Weights of a small GPT-style language model, trained from scratch on English Wikipedia: vocabulary 8192, rotary positions.
MLP neurons of a small language model. Each row is named by its layer, matrix (down: output weights) and neuron, and shows model dimensions 608-735. Each number is 128 + 24 x the weight over its row's rms, rounded and kept within 0 to 255. Numbers have three digits each.
After each neuron's rows, "fires before" lists the tokens most often just after its 100 highest values on Wikipedia text that the model never trained on.

L10.down3778:126116129121118155140141036133113150127127151136119110129124115104123112093113143118109125150130149086110150117122131153135088117136124101060094146132159156143114128145103072164121117131146135131118146148134117105120106098145140112141164145091092077116132149133107104140117121135081173100109137130112129139147134128139130149152134119135119106123127118129154124119116155145137127135124
fires before: "\n", "-", "|"

L10.down1739:125159143130134127105135127133124123161146101120128097104111148101098150115114097076143106120126152119140164127127162124135091129121150104162164092107107148136124172151111127174106064115088106145154125091174082145096108094154138115144119125146128114162130155115139170111166155149113113131134101113139153097118129151166121120154127138112121145131130159126114153112124128168098113148130
fires before: " of", "9", " to", "8", "7"

L10.down3756:126088080123112162111160169142137129119120070121130127100132156121130107156128151103108138121175117162141153112125121131132163124112132111108106124120156137100115122128142160132116123148128098116145148137138133114122089138122101151131106133129113131085101134149097129102146128172136127142109138074085161125148127107101139122119120161068131164166106147095137115131124129133113127146121
fires before: "2", "0", "3", "1", "4", "5"

L10.down3449:089156142112092139123145094150142111109160120137153130108126161126082091147132100088111151106100132143113155131154110155114132125123115145165136069156102144150166091166096095103081106117129158157138072152161163150105136135129119149147119147118125105146161142125127145156129138143143120104149098124111165131102109135115170132116134132169130152134146127133091142164090100115106146117127
fires before: "7", "6", "cess"

L10.down1151:137084142135130084121138106109156090112156118130116104154133089123110162171147148157159169119153131079094136155113111147119087083110118106088111155115095119113159091123145152187153133152094118132131109148124143098122114152137148158121114110103126139132126152135146133103150129142146105086119084127129130115086122140137127139093140136103120128091123141121099142112124124052113173098145
fires before: "0", "-"

L10.down2648:111142160141107179170080143142126125132147061151129153140125136101136123110115147130112125126118127152112156156142117097133127138159132064131133097149109160133155105124079122070148110155150165128124156114152046175122131115110107098161146113115120118109132105131114157137132106137130139159151174120117151095085133138113131105100107129134156063110183135139145104135152103156118153122121
fires before: "0", "1", " "

L10.down4142:137086160102131102130117132131137154135114117140137132116173141135151109130121099116159136123119183153106145126113167130136117116092132120141162161125163145124154144129137128167181115106139145146093132086124117117099146179122160116097141101160093134172144162118142137131115108108170087107161103125140118144119129151153117116139098113127099133107156172143084073150159195091124151132161
fires before: ",", " that", " in", ":"

L10.down4290:133130118119117092122188228150110111096116122139096112130135110105151131096117115129115117122158129110110119135098116134118109077126117099143112125125129127113124089161129112203131123124112116118138134124112133094157122100122141157158172131105137204127149130128113116120096113138082124136125075140133138137126129101175142127164129122090143132159132121127121154110096120103138128112135
fires before: "1", "2", "0", "3", "4", "5"

L10.down4186:123095139122108138156148103138127118152108121125150135130119129142125128105098139127118169166153147144177165119160161130131149146138132144141123148149126169100094146160161133115102175164110114132146148117148113116137127134109112135140156138160121109136136132090091123157134166104162112134179074111140148149141151128114162145139153135108094122129125087161101113160184154138135099134117
fires before: "i", "k", " i", "r", "al"

L10.down2808:139143160122105155157110089140146080109099092127132139180119117112133144119146116178119150088139146128113152086167089133151123143111112114143178104081108119138126103112161173141087138119145124121162143114169112126162089125162147105131153075130172139166085141146105107127130119141140180116138138113165125145130120124088110146120138137113139104136108110127141099101142121117106146093111
fires before: "2", "1", "0", "3", "4", "8"

L10.down2202:076154107084075128150113143158112155110104137094136173147110144125093144115087157149128147138116095142123097161116147177160137127089111099093126096141121123159136133150157156120130091101143162111107136156134171110123147158161168141121149104085123143127113129146152130084116120097057121171101125123068092096136123115100121107141149161140124153094114150152146175161112113110133165124116
fires before: "2", "1", "3", "4", "ora", "ent"

L10.down3075:143145115123104129163168112160065146136111126111095172114115100133123123094156163158124141130156102144130091090151088190117136107121153125150144124154087163150103116132081136147145114140142128094139098104138163133150159080152094145121126145158178145149161098105153124163108162122129146105162174118164155125129126160092137123096133103114111152198135162134122100095121107135118122115116
fires before: "7", "8", "6", "5", " place", "4"

L10.down1955:162111126080125163079120135104155164126125111100125159127100120098127149085092125091105119166126117137131158184110137107126112117116122146159158146139130106128153110153111148106155172119161082126138146124120100157160129122130115124086117090145152124143137114099176087117117089133148135173151110163127127133170160125145152126145114152140079112125137171164139105149129160172120104126143
fires before: "1", "2", " ", "3", "7", "4"

L10.down1071:105124113129162147153099139134147133109124097121132188108165124109146136115140161112161153143119115124091171107093089123106119105188122108122103132127116115138150131153135077129097104126163148164109142073116160099116136116107133132115154093082147146117127127118146073169157147126109105137111156107134170130098138127115119120117142126123125132151117091131097164122045110108133118114112
fires before: " |", "|", " ", "oor", "\n", " Hard"

L10.down3125:097125143121101153149122105086132135153150164162142170127160116127165151112149157151163152152157121119119126108193120111161122116147104086158119131121110101122131152102107128129123124123111113116085132166174146126131129147133124108126148153133131135109132169126124131136131109154137150098196173101177137122120137148097111103117102125128158120167132130115120130177096123127091168088123
fires before: " ", "8", "9"

L10.down1147:168143120120105111110122115159174111170108140145137129139160129141128091140128088121144113107126145133107109108148140133134122141105107164122085109122153112118100145117186167138162113128114172131102106125117145139163098148116162157155137099149128127132157089111093099124159125129204125140107120103121121133152117091145153134134114107105105137154133166145123099107123136129154109135099
fires before: "2", "3", "4", "5"

L10.down351:122135194136146104104160121131123098119175128141118147127108100150193145104104142117137165114122147120147181145127128149127148105137135169108079140158130062118128113125150167129131173115100172123133119123127133128142140111133117157095135093156082090098103149158125127112119110088138112107147094124117109129129114124131134122114122145133122107125137129131145132144130121148121127133128
fires before: "8", "7", "1", "-", "9"

L10.down1985:153070134137166137094154117132108107095114133179145146145119121109114137140119136119108064112145105089095116105129124143134123126092154118112156108138155183192091092166135133175146109140125161083138124121135156136117092117104175118159168091133175111138141134113109118104109105073155125108123144154124120182128119117135115090097137154166146152168171152097108104114113106132124137089139
fires before: "|", "\n", "8", "9"

L10.down3974:081123147146169118161100142130111134105116136109165110156135138097148127164131151094127149112093149119088126166113156108109096131109144115152105157121120119140142107100142161107125109149094143112136138152131118122130127155102086110151172155104154117120129144158199174133130110143124081101102152140139139137117135121100176140128116100112144089109117153121140148165112116145103112142101
fires before: " |", "–", " lb", ",", "0"

L10.down3529:111142125102155132163169062105072139119153086109075147151128096116093148118132175101158128125121131102107128149072153135159103095142126130115120109146088142133109094150113088143095126129126129091122119117119094152104092135127097122116119149105120092147142114146107119124110112078119170164146134119119127165096139168146112126137128128147149098130149138118147152135157070144124140145133
fires before: "1", "9", "\n", "|", "8", "-"

L10.down4256:090130147145107151117128133108120130130154095133133134094121171145117133143108125138071107112125114127118136157135081152133109087139152143162125152104120139098137119095135169130116135123110120122090140135127135135171143067152125134139103129120092139129140082143125133128146100125124137142099144081154137103139141156113136124143080130128144070149130127169131136177113178141095131127130
fires before: "\n"

L10.down2353:162108103150144142107141114165114142139120122149161154134130110121092111124106155180079150133089166125130149128162138186125155148103152098071152116143076137127139124121082102093076118090136111131129140132145134132174153127099158133137132133145152115118121107153154100135130136131152129195165101118113135115152158132155115104097148137157098092145166117101131089123112135128141116106167
fires before: "0", "5", "4", "6"

L10.down2729:107137154137138126141133096153156159109159149113115115070169150117123099121138135121149103142130150132114124113121163098137112093110165130107157108155130109110141151115109115128126106130130104117136128138097130113136115145101119121130131154136137143118125159147147123164121137110148152151125151132126140136111143121128148118142112123164098157132125165101098095124131116125113140106142
fires before: "0", ",", "5", "7", "1", "6"

L10.down3043:095143115097113103118138117126101124175138164119105101116113161140123148086146099129116121118133156166138121118197119102114091102141099129105120087152122144094113090125137136204107105096205169086143098110131118100160082115113111117141170131111127138153127157141125130126158173106153168138196111103081104114107164160145128158119128104138095137104130145108129137109158162154146125140084
fires before: "2", "4", "7", "0", "5", "9"

L10.down3191:128104153107095110135137096138114136110176118119158099104105143168085154157087127116125121120136124104106099107101168159112106095133107148074121119144111149084128103125158164111173137136146147155174155121134089132153109065105117129123140139128104083124137093137118128110136141097103067141120093137120088144098156125161090127126113133100123104131158132129120129142141118132104113119146
fires before: "9", "8"

L10.down2497:124127133113145186188107179133134109140116162118131153113147146130147126145142102082129140108147112152098156163096146160125117119092123138163120159151113119133156108127115128132142099152138119113106116126058122152152136109107126158064164142146127137159092104136161085136137136088113104102103132127159125141101173123139122125109143139089126148106116140099117133148109124091170127126147
fires before: " ", " |", " Summer"

L10.down4020:099132140109123110129140077135118121125102090131112125126096148158153102134135136136124138106113127075117160131142100075081180142096107154135145168142101096095101145176127122164065152137112117131154140164140100157132160114102131137134123152116132138141093144134101137133141127126125137111125103072148146144120135102136089163151129125100124088135105109153128135144199125131159146096083
fires before: "5", "4", "3", "0", "2", "1"

L10.down324:118131134134147108126170157132122127126139129113121153176115132149113095125090130140141108098146131117111114122165147150125103146110134089115110164181100142122102123165126122154132128124106152128173187130144103126106127091153137153143109115113165116140129138141138098136148145123135176110087113159094135143145127104160103151113172093131107082137149117124133093118110105089133161111128
fires before: "\n", "|"

L10.down996:134129137151114112133115180119130126130141129135122122104139125117120135141142124140108137142125121111131129137127122127159132109139141123129122121122137115127134133116117130118132113138115124133140107132126153118122121135117135107113147105117117118124110137170134122133140121110123099117145136100122135116120134124107130130167140143126118140122115139142122139134120160109152126120158
fires before: "\n"

L10.down1883:116156101116087123142112040120113098094126120120156155110126138074095126113177137131130092117100093130123130110136136165124118146094144150150112124130113137138099163131098127138110143096139166125133117154134129136110102121144117146114126095131164128119116161144150099106152106135095161124113085092130150147096122077123148132095170092116120129119120169154106108131070096141113116078112
fires before: "|", "ura", "\n"

L10.down1139:158149100158178151090082143111105125138123113144067131101128122139098102149137152177086117126122126125137139095144136139115105126146110151117143121071117121159142134147169147156150126136142099138148134121131142156127130147137158137131091093113102135145150128143148123140131122145148162148126137096112104087130136132144139129134151156144121125093122132143122164120149145157122119124138
fires before: " |", "°", "\n"

L10.down1000:149160117134118127114188141126124137146139134138132152141157144115125099124108143082135183168090080132146132135134128098131161100121185096125099143112068162127130114147103101144106131118187105192123151157107150129100071131122137144146126139125081133123133151063153107124116111148096135122098120154185094133083134113110156103127137100125143100154155124123186145119111108121127155119155
fires before: "\n", ".", " and", ",", " in"

L10.down764:129136132135150129121101128159133135136100121147175135102167109117191138164103127116101179109119119101154096122103154120091115130105119103138156098149114153135080124135102137179118132173128149127138167167094132136134077114124116163155085146089108171120115084118095111167070126122126118113150124117129125161113140160180124089135123120149093131154141119169104127138132151087132134144113
fires before: "0", "9"

L10.down2018:138130123165106136091098141154151088128164105134105135118153156071123106104119118130083138105104154109109127132120116125161166122138103146133114141130145121112137128138140143159178131113127136140102132139103114153142090120177139104104076135142103160112119094147148106058118110112122177135126124094110137174180125118121120125100060122117147129126094133132160146120128143151123114138085
fires before: "1", "2", "3"

L10.down3519:146118119161078123106129143088150108185158118117185125063079124118105129118126113116151161162133103127115131116111113127112161129096138188080125128175146098132139110139101147149175095087111148113116080132155102174128118132134123128126146132108128126138111060102125135116145129077116134131159111168101130156146143116146171132173079142152150141119141145150089144146121149158147149122122
fires before: "8", "7", "9"

L10.down2770:113078102112125169128169109139126141171129127139139063115070130162127117172108186156157136147149057130107152087120103118105107110115105155126120130149142106150151101135112142144132144130116099116116137118137092148134112123119125133104166127092136153095103137135121115129154143123156086135104114115121140164157140132144124132149098146132121139124091159135092083138098154092118133167097
fires before: "0", "1"

L10.down4459:124130086120143126116089152130144148129125148132141120127139126095117110120096137133132124153114140136141139125138161114107166145134117149132102146134100145129148129123129104136119121113108125141174132144152182108124135145144122106154126080102141154178143125195116120122161125157124133117123163113134154140130132138113137137156158133104081110114133149148113105134169149139145156114128
fires before: "\n"

L10.down2949:129121144136153129120131157102112103133140115110129145122117148152086108128161146153113133109125132127149154177133086155160107054119124127141110125101080157114090082096085124121110144118140126125156138117116123145180145109157055096140123126157132130103112163128143113099115106142164115103131149155140128107107166093098110143123116082096151118091114108108135149163158133164089140140144
fires before: "1", "2", " |", "5", "3"

L10.down90:150128101116141121139163173099130132145087103117183127103156138149111138136112094124139129126127148124136117094160109085125110134144129118168134111081091148105135155126099167140198154132157094139146146140127138135121118097113079061134142134078111089119170136135134157109164159138121138177129111158207114140093155112133092116093125128110139117111128174146139103102140104131107092149101
fires before: ".", ",", " of", " in", " to"

L10.down2113:182158163127139161115132114134092068127110138099093115108134143175128147134152156160104186162102176139157113132134101133146123136144110121101115200108148086153151103090113118148116089140147120141106137118123124163145137164139111131128071133148165169124126079126130107136117115099126115125106150122155115124126133103078129197113082147101119072108141118107145089131118097120126165124120
fires before: "1", "2", ")"

L10.down1664:131147074124108143116128121179140102170103111063137138124122163105145128110131135162098099114132146099119146115180063165145120083135108123135164066101142156166092154121149158119103125156178139171161126113129113150152110074137100112111150064122119119107132102115135149126134157090126123209113131062162121123130147161120148183140129147141116133108133145167132122114172158114152132147112
fires before: "0", "1", "2", "3"

L10.down3606:140131130138130117135100115168152098136134127122110146094092113105089079130164134116143159137140143112131123070102122127132076142125140151114144142096088177093156123140144113123109124157129126080066204138131161136146150105134121138171105135091121101147184134109147134157120102137104097142107148121123172107104111155091191160118101151119099128133147166185141143139147177138114117111151
fires before: "9", "ack", "ook"

L10.down2676:146120071142131145116135093159137157095140140089135099103109146109169159141104171130139095104152101102141141150165101104096162127139161132163117088109171174135142125097145074141133097101131140166134175117130124138138119106127153145163099154101129126153101128118093076120158127122112158154149152099153110137116130145142126171157140109084129128122155134146134119151073150108151164157118
fires before: "4", "2", "3", "0", "8"

L10.down1441:140108091167099100085140100136139147150117090106118151170121145094091170148110129127121144157154156112126136120114125145147117115113154079130132123080121107081106113132135129117148136073140100156137149135102088130140129099102100140147133107121113108141139075170108137126068100108104142140122076178118141142165135111114132147111121128152135117128112097111141137111113154195126098116162
fires before: "1", "8", "5", "9", "4"

L10.down261:105113108154164175170129151130130118132118126154161107156084109096128124150141171122101154144115141109110170144148120150126112134140135132106131129145124125156144114136183109114143164128140159139143122131123149145101145125117135155161136119105114126117098112160124171158203120119129116129097141126130110142109141138173143127115124104152142084134115102136114128125139144091126168116174
fires before: "0"

L10.down1243:137089133154133095111130157141121123111119128120127114081129098157154109128142121140120147075098115142118138144168108111102159126104093138170139141165115128130180114137070163159126122131130084141116149111130139146102120126116143177125139147171117126113131124130155109094126134143125134122125108087119139148137101134117147130088104166136126134119102120122125136120120097122139159135090
fires before: "2", "1"

L10.down3544:119096111137107103115153150158159192151174126120118111101105110100106101159108174079145143121158124128110123099153118128137110116096134128108099144123114135117152097091082180136166101083124114148116151117151114155100119151138107135151143124116117073140149094118129115163153139115156101116128162145080118107181124152171123104105135135118121128138113133101134077153137165173110105158182
fires before: "8", "9", "7"

L10.down3755:142122126174106093129106100113130131143107141123108112140145130129160130129122115125172122193133157059116110125184148084133148139141157092109093161126090127115150138125124134081131175110138129146124121121106129148157150109168145127109180114135107146109142149162141136137145144101155134180128149099139109145133134148124062150143102121133126123151150116119143122101123130096111141114130
fires before: "4", "1", "0", "3", "2", "5"

L10.down3274:127153129111152082146130146111167150140131133121134165096111125137111105128128118134081148164130127137136118147142122124126105121109154165146154113106121144115119104115161179128123094120072114146121142109101091160121120092120127147116115103109128087142149126078129171146135077142167190112197124139168108112088153119106132152132106140185148137153127143151156077126144104149105139175106
fires before: " |", "\n", "s"

L10.down1827:146125170156110164152112143137137129132129154135094124151119111135165101102119110141122168128107168118137142109144120129145169119134116148132173128106138126131118157084147119146121145139162175076105106107133117140123087109122101121138094118129161120141152127126142165143146128143134113096165093110140102122179125125132148152140124158105108124156115137124168090137143127141102116097093
fires before: "2", "3", "4", "1"

L10.down1716:109127146133084167151130136148148147159143140102152126081108156161077103163086189135102117117156105176121126125137099138099076142106164146094130102131121158131136103127103079182161095107119150145145106099105108149116095176152110151135148163139141126111165112130129119151159109120120113147151115130128125122145118166125120130137135106126117134170134120106137098117127121134124102074168
fires before: "7", "8"

L10.down2682:151138131141127143119132170143121129106118116116142144139161138114126126127139114144128109110119078132120145107096137113141129113154130134152113129113110120133134143148129107137132116128152122135101114123125158151130118114140129128107138124122108120119122120171127137123125129118102120126106151112142140131143113159140140109154127141125143125125104176144126132144105167129131156136123
fires before: "\n"

L10.down76:110087139138141112139155121117126131165158105101113136107115148137171124170104166130164153122142136114086131133099134083114130143113155161155127179137119178094106141095119112125182139143096119121140167166153172142128159123132092168120115146110110118120130144133138115169141157140166116189152123109120131133120168099156106127185119137131156152115114139118103162134122140158201131159148
fires before: "1", "2", "3", "7", "5"

L10.down3908:109093099113139166120134180113145129110144110125141102116137109148102162116128106157125139154182110115127149123084126136132157145119088133122100129162072122126135123106171128165156122078108153137160110097140156085109110130120156155139123140115123116110120107132128137114156157153139125102123124143111125156133144131169127134126104187163152149124149126107138146123081108105109125110075
fires before: "0", "8"

L10.down2632:131122126095166152105157109146152121133127148170096120089129113133108049120156084151117122130102137137133125125139112138151163122073116137161104149138128100110112140116121174139105106146139132147116104128107148138119112130073173144133140131136158112129109100105125093090134126143138107140128122131139129146145087143144165119104092131099156149146103171100079094109130127104141124108093
fires before: "2", "3"

L10.down4002:086109134133152121138128100142169118109126117131110125107120145116116093131125106087141137163149111116077133134171136136130109169147143132101130104153141116126163100128116110134127142147113112141131122115116133115112130129118109083164144157128128084121136072129153095159120140096142145123185142192085130113115119131113149118124114130119091185151190164145115104138088099154154134123152
fires before: "6", "7", "8", " "

L10.down4419:124132168109137130099129133133126123111124124140120124142115158158124094152098144137084114126143103101177134124142124126083110128129132093195110131154146197096123130139132121136127134139107094167114148187145154119135121132134114109183138134082109078112159122163117133113149074130112144125094118169170110108112137099122111087100103126106109143136156113093156132124147148096146171175114
fires before: ")", ".", "):", ").", "2", ","

L10.down419:082131161106108111142127149126163120118136155106147123145153142126105103077120135122114098116104147129145135140101119095128170161123115180108119136118120140122182133123147147133167151094119132195135122103113137107129124152164040143082115130131128094078154141102116087145152113098117089146163090111135158125147149163122089134114169130149116115164119069131136101119123116176151093118140
fires before: ",", " ", " &", ".", "1"

L10.down37:120079116132156154156126078117110114125107094111094155139059087135131089158154140129151109125142114126076122148090153153101110100138162150128096125152165129124129126127112142097147131115139189150108136185125107126125143094144136158134145130102105141173177123142122154153150096102128150141133160093141186098115165163152148124168137146122198120143151138112128170158104137134167134166111
fires before: "3", "4"

L10.down3159:152102125112130140142109117150107117148133100101124153113106111131119129139151129101118114105116118097169123133145144138150124104131112098104124132102103115134137133123123144136140144154112135135205109118112102139190119129136091173131176121114149095152122124082150126165123138118153115214116098103124152114088136128119138143136110120111128104143134124203143139113120119098117121162136
fires before: "°", "0", "4", "7", "5"

L10.down757:146140115180125130120148133106127112133149138150168147166127120094106135136128129091136128125120125106113164138088131134144157139152130099129198094131164120118092133072083129140126107141110161156151167152151081134114164121100107159123097128143151126117100107141117113171144095077087146115141148111111149121108052118116117135100107108119149138150127119090158130094144133142141122146125
fires before: " ", " the", " was"

L10.down1660:125087114134145135174136106122127118188118117118093105102101092149136099156136134133124130085087123161141133123116130174146179099101129179131147120137130138120102160131158104158135089140117135111098109134117106175126120115130167148153057131110124152149101148129140120138076104136129162121129151126137102106107102075149146140127133148111133131159138109113130097102106145094133118123121
fires before: "4", "3", "5", "2"

L10.down2911:111105170105160132137091122126144118086121142059110096137163156162145082145121120116144144120114146112093162155101164144106141080146121113105113152150129150130118104131071110147126096125087187122176116118134164102182143170106126119125118099127123114126168099119124158175126102159153122119137143130143130140099104118175138091133090149118128061142176090130128110161103120135138134106133
fires before: "9", "7", "8", "6", "5"

L10.down4360:094125128122135100151136121156114107127137113126129141150097150116128113144132139106104122142088102077119122129143108137171099133140120153122169128092124110112145127129141137083096110103133162114146141111186093130166108112137172119121120062111142087115119140144078154104071110096115102194107153148131134119109155148103126162136132094111174125122164156135146150123122121116166136150113
fires before: "2", "1", "4", "6", "9", "5"

L10.down977:113125127117139140113141140101131122114139153119148124131093156109145132094124117142109108151156090097107131150144131115150130150126140104132112160118089119121105152148125110191161167154151119110114117147120114110165136120090120154141143098141093132179120153145133120112149099125142148138101128149141101124156108159141120155124126138119136106112137145132133107121120140104122126137158
fires before: "\n"

L10.down170:109151137139145144164140099162127100127104129131131137106131153103149126121149115134076098128104124133107149107151124134101114092088168102123148107072074117140091146128133096128104107151106144101119142145138114128185122123138099112120117115095107163165121162141103125102142122140143087181140135106162153136110122140109106107102140145117111113124135108170095117118163121088113141118116
fires before: "9", "st"

L10.down3692:137135104146141095145162100138117125124141090120093174113143106124096152135173119136162111132176109077143157116144082144116137080159116138122141088094110123121146117100146114146159121072120150179119122131130133132108155137158103132155094163136120117165147148183143114131136123130116117140114133096125131125090165148110100160141150125115149130143135142149125090120137136155120141151100
fires before: "p", " P", "P"

L10.down225:129105153133089148143093145129135145153075130107089095131101130147162127131123099151110150123129136152104157106119145145122178138141100171110115110119130101124131145143125155139139137131135119140116135134110159144159134133166172140124116086125185128128138136155101125115130129122160148147160090084072112132164064104112113121153131098059110176187101139158158087101120147159103085130110
fires before: "4", "5", "3", "6", "2", "7"

L10.down4185:117136118098131132118151105135128124125161144111116153139150116129156118109155131142109171089154150057184121144138078125120102072144104129166122147145144109165152083120113152228159127145107144125157101103138053158164125108109133120115149132118100103121088105116149154147121155110139107130127110136111143125124144125143135139152081150145106122119147137106109177133113136119132163127097
fires before: "0", "1", "2"

L10.down2786:117152145106134163148097038122122136115129132150121161103162161160162145116179136144128140135128146122139122162122166133162152135143130104154158126096126161123153141092107092097125122145132128128127096082127135158105166160105127113137139143161079110118126146135135132114143142162092143111118117116112131136116137147137134158152135132111109131133075144121133150137141126130114166131170
fires before: "\n", "1"

L10.down2501:149103124136119114137099101117125152137103162123107157107152089171129132124170111170084098082086152109107096161175137153124143123114147118111105108159110093129160120103091137109125121137133128133134096115123102140136078096144127099115119159124138121081120093176145133127144123103070119138173180136117156124138122143171113100131092154114136160108107116164101110117098137120120161141105
fires before: "9", "2", "3", " ", "8", "4"

L10.down2730:140122132133083126141126093110119113100113125136121153144127131109115110090172137136106145134166101123142148091126133127184119125108126122162180127114136122183143130141132125126136115132151093111120123121135187114119145122128140109110123117117148106123156111151125112121153166127103103133121114120095138109113135134163103134163115118129117143099110133152150131130126135168163136131122
fires before: "\n"

L10.down1143:157124134098109090109142116111105093133174161102081120093137108133087121120146093091103176103113145141163158106114146137146065109111128109103125140142131136148138118106127151127156098097110166120147114095169123133117134126138094105153125158183158083141111146098123076124117100090111110116122111137128105173142122113116133139105116142115088142147134168125149103118158121140115115113134
fires before: "1", "2", "9"

L10.down3540:148114115149112122143126122119162111121111140137113082154124150118178174118096137105107116139137147100191106116099104089120146132126135126155172170114117127099161126127125141129106173144164091125119106140147122111115127062129152123163150092128120088112114128147140138087054149125147097145109079080119078155125100163158108157124143086142100099099170145134186147119188099122113137135135
fires before: "8", "7", "9", "6", "2", "1"

L10.down3026:117117147135168100117120118138119114146159130172109116109107170146120146132107123095131120122150127083123129094127155126108120062133139135118126102137099153141127124151132122101127128118144163120113174142120124105114109130138137160112122156109110093113101141103089105139136139152133167141126123148087116166108110105120176137140109127182102100149124138147108121098138163169147165120156
fires before: "9", "8", "0"

L10.down4273:145119148099138093108127068107142122106121157114089159114130146124130150134155115059126117065128100088168135109129145135176095087113123129124130136154133133104180131125140142069138114106106117141138141128106121146134098119154104116121121108169122095150126106097154103133124112114139140175173156120125115144194122145135129133155179138137103108137145145197148113156095145133117125120135
fires before: "1", "2", "6", "4", "7", "5"

L10.down3479:153141131063112109133107085130119128159108186125111135133126119128142127124111165120126150123179142160150154105149146124135110118116183147127078169161126110131158161107100175178125124124143103158125174087139139159135120158123141143091112125108144090130129119109175122126129126169175118152118114121152130122081135117126180133142110121101111127105085155184110095129081111126148103112138
fires before: "2", "\""

L10.down3506:145099121164130167135125145140100150080130154096124113157093142100166125119117104093090103179127142128116130142135139150152144096103138128113124168072137138136079133140169173157106123132161133092170175139086115164135140073178144126111118102114117129135096088181135139161131104133063114122132107138142100130121176122133175122113118135124196100126088134096098147140125114151142157153105
fires before: "5", "6", "4"

L10.down796:142134152132131105103127129095123143121153154126160133134143156164126090146145126135087144097108110124160145139109157107134099116140121144095110151136121182098109097109106099166133133086146118124143108123151166147126093129097130148137115129090132119137125115182090139125123095132098108150118089152077112142168116116116149105125165137132112128157136117072145071168121186131152110116134
fires before: "9", "8"

L10.down28:125114122110119127134150122164109082124085128124107124162120136097092157154111136163149117108128137066110167097118093149095123104091120142104110136126132134136082146125096124157085126085159143141075123101110105148126151143132127164145135090134101158136197128142167119120117080123135140106137113103129142102146112116123145123139101145107122125120116137143109114128153125168114148105148
fires before: " ", "\n", " Label", " million", ".", " |"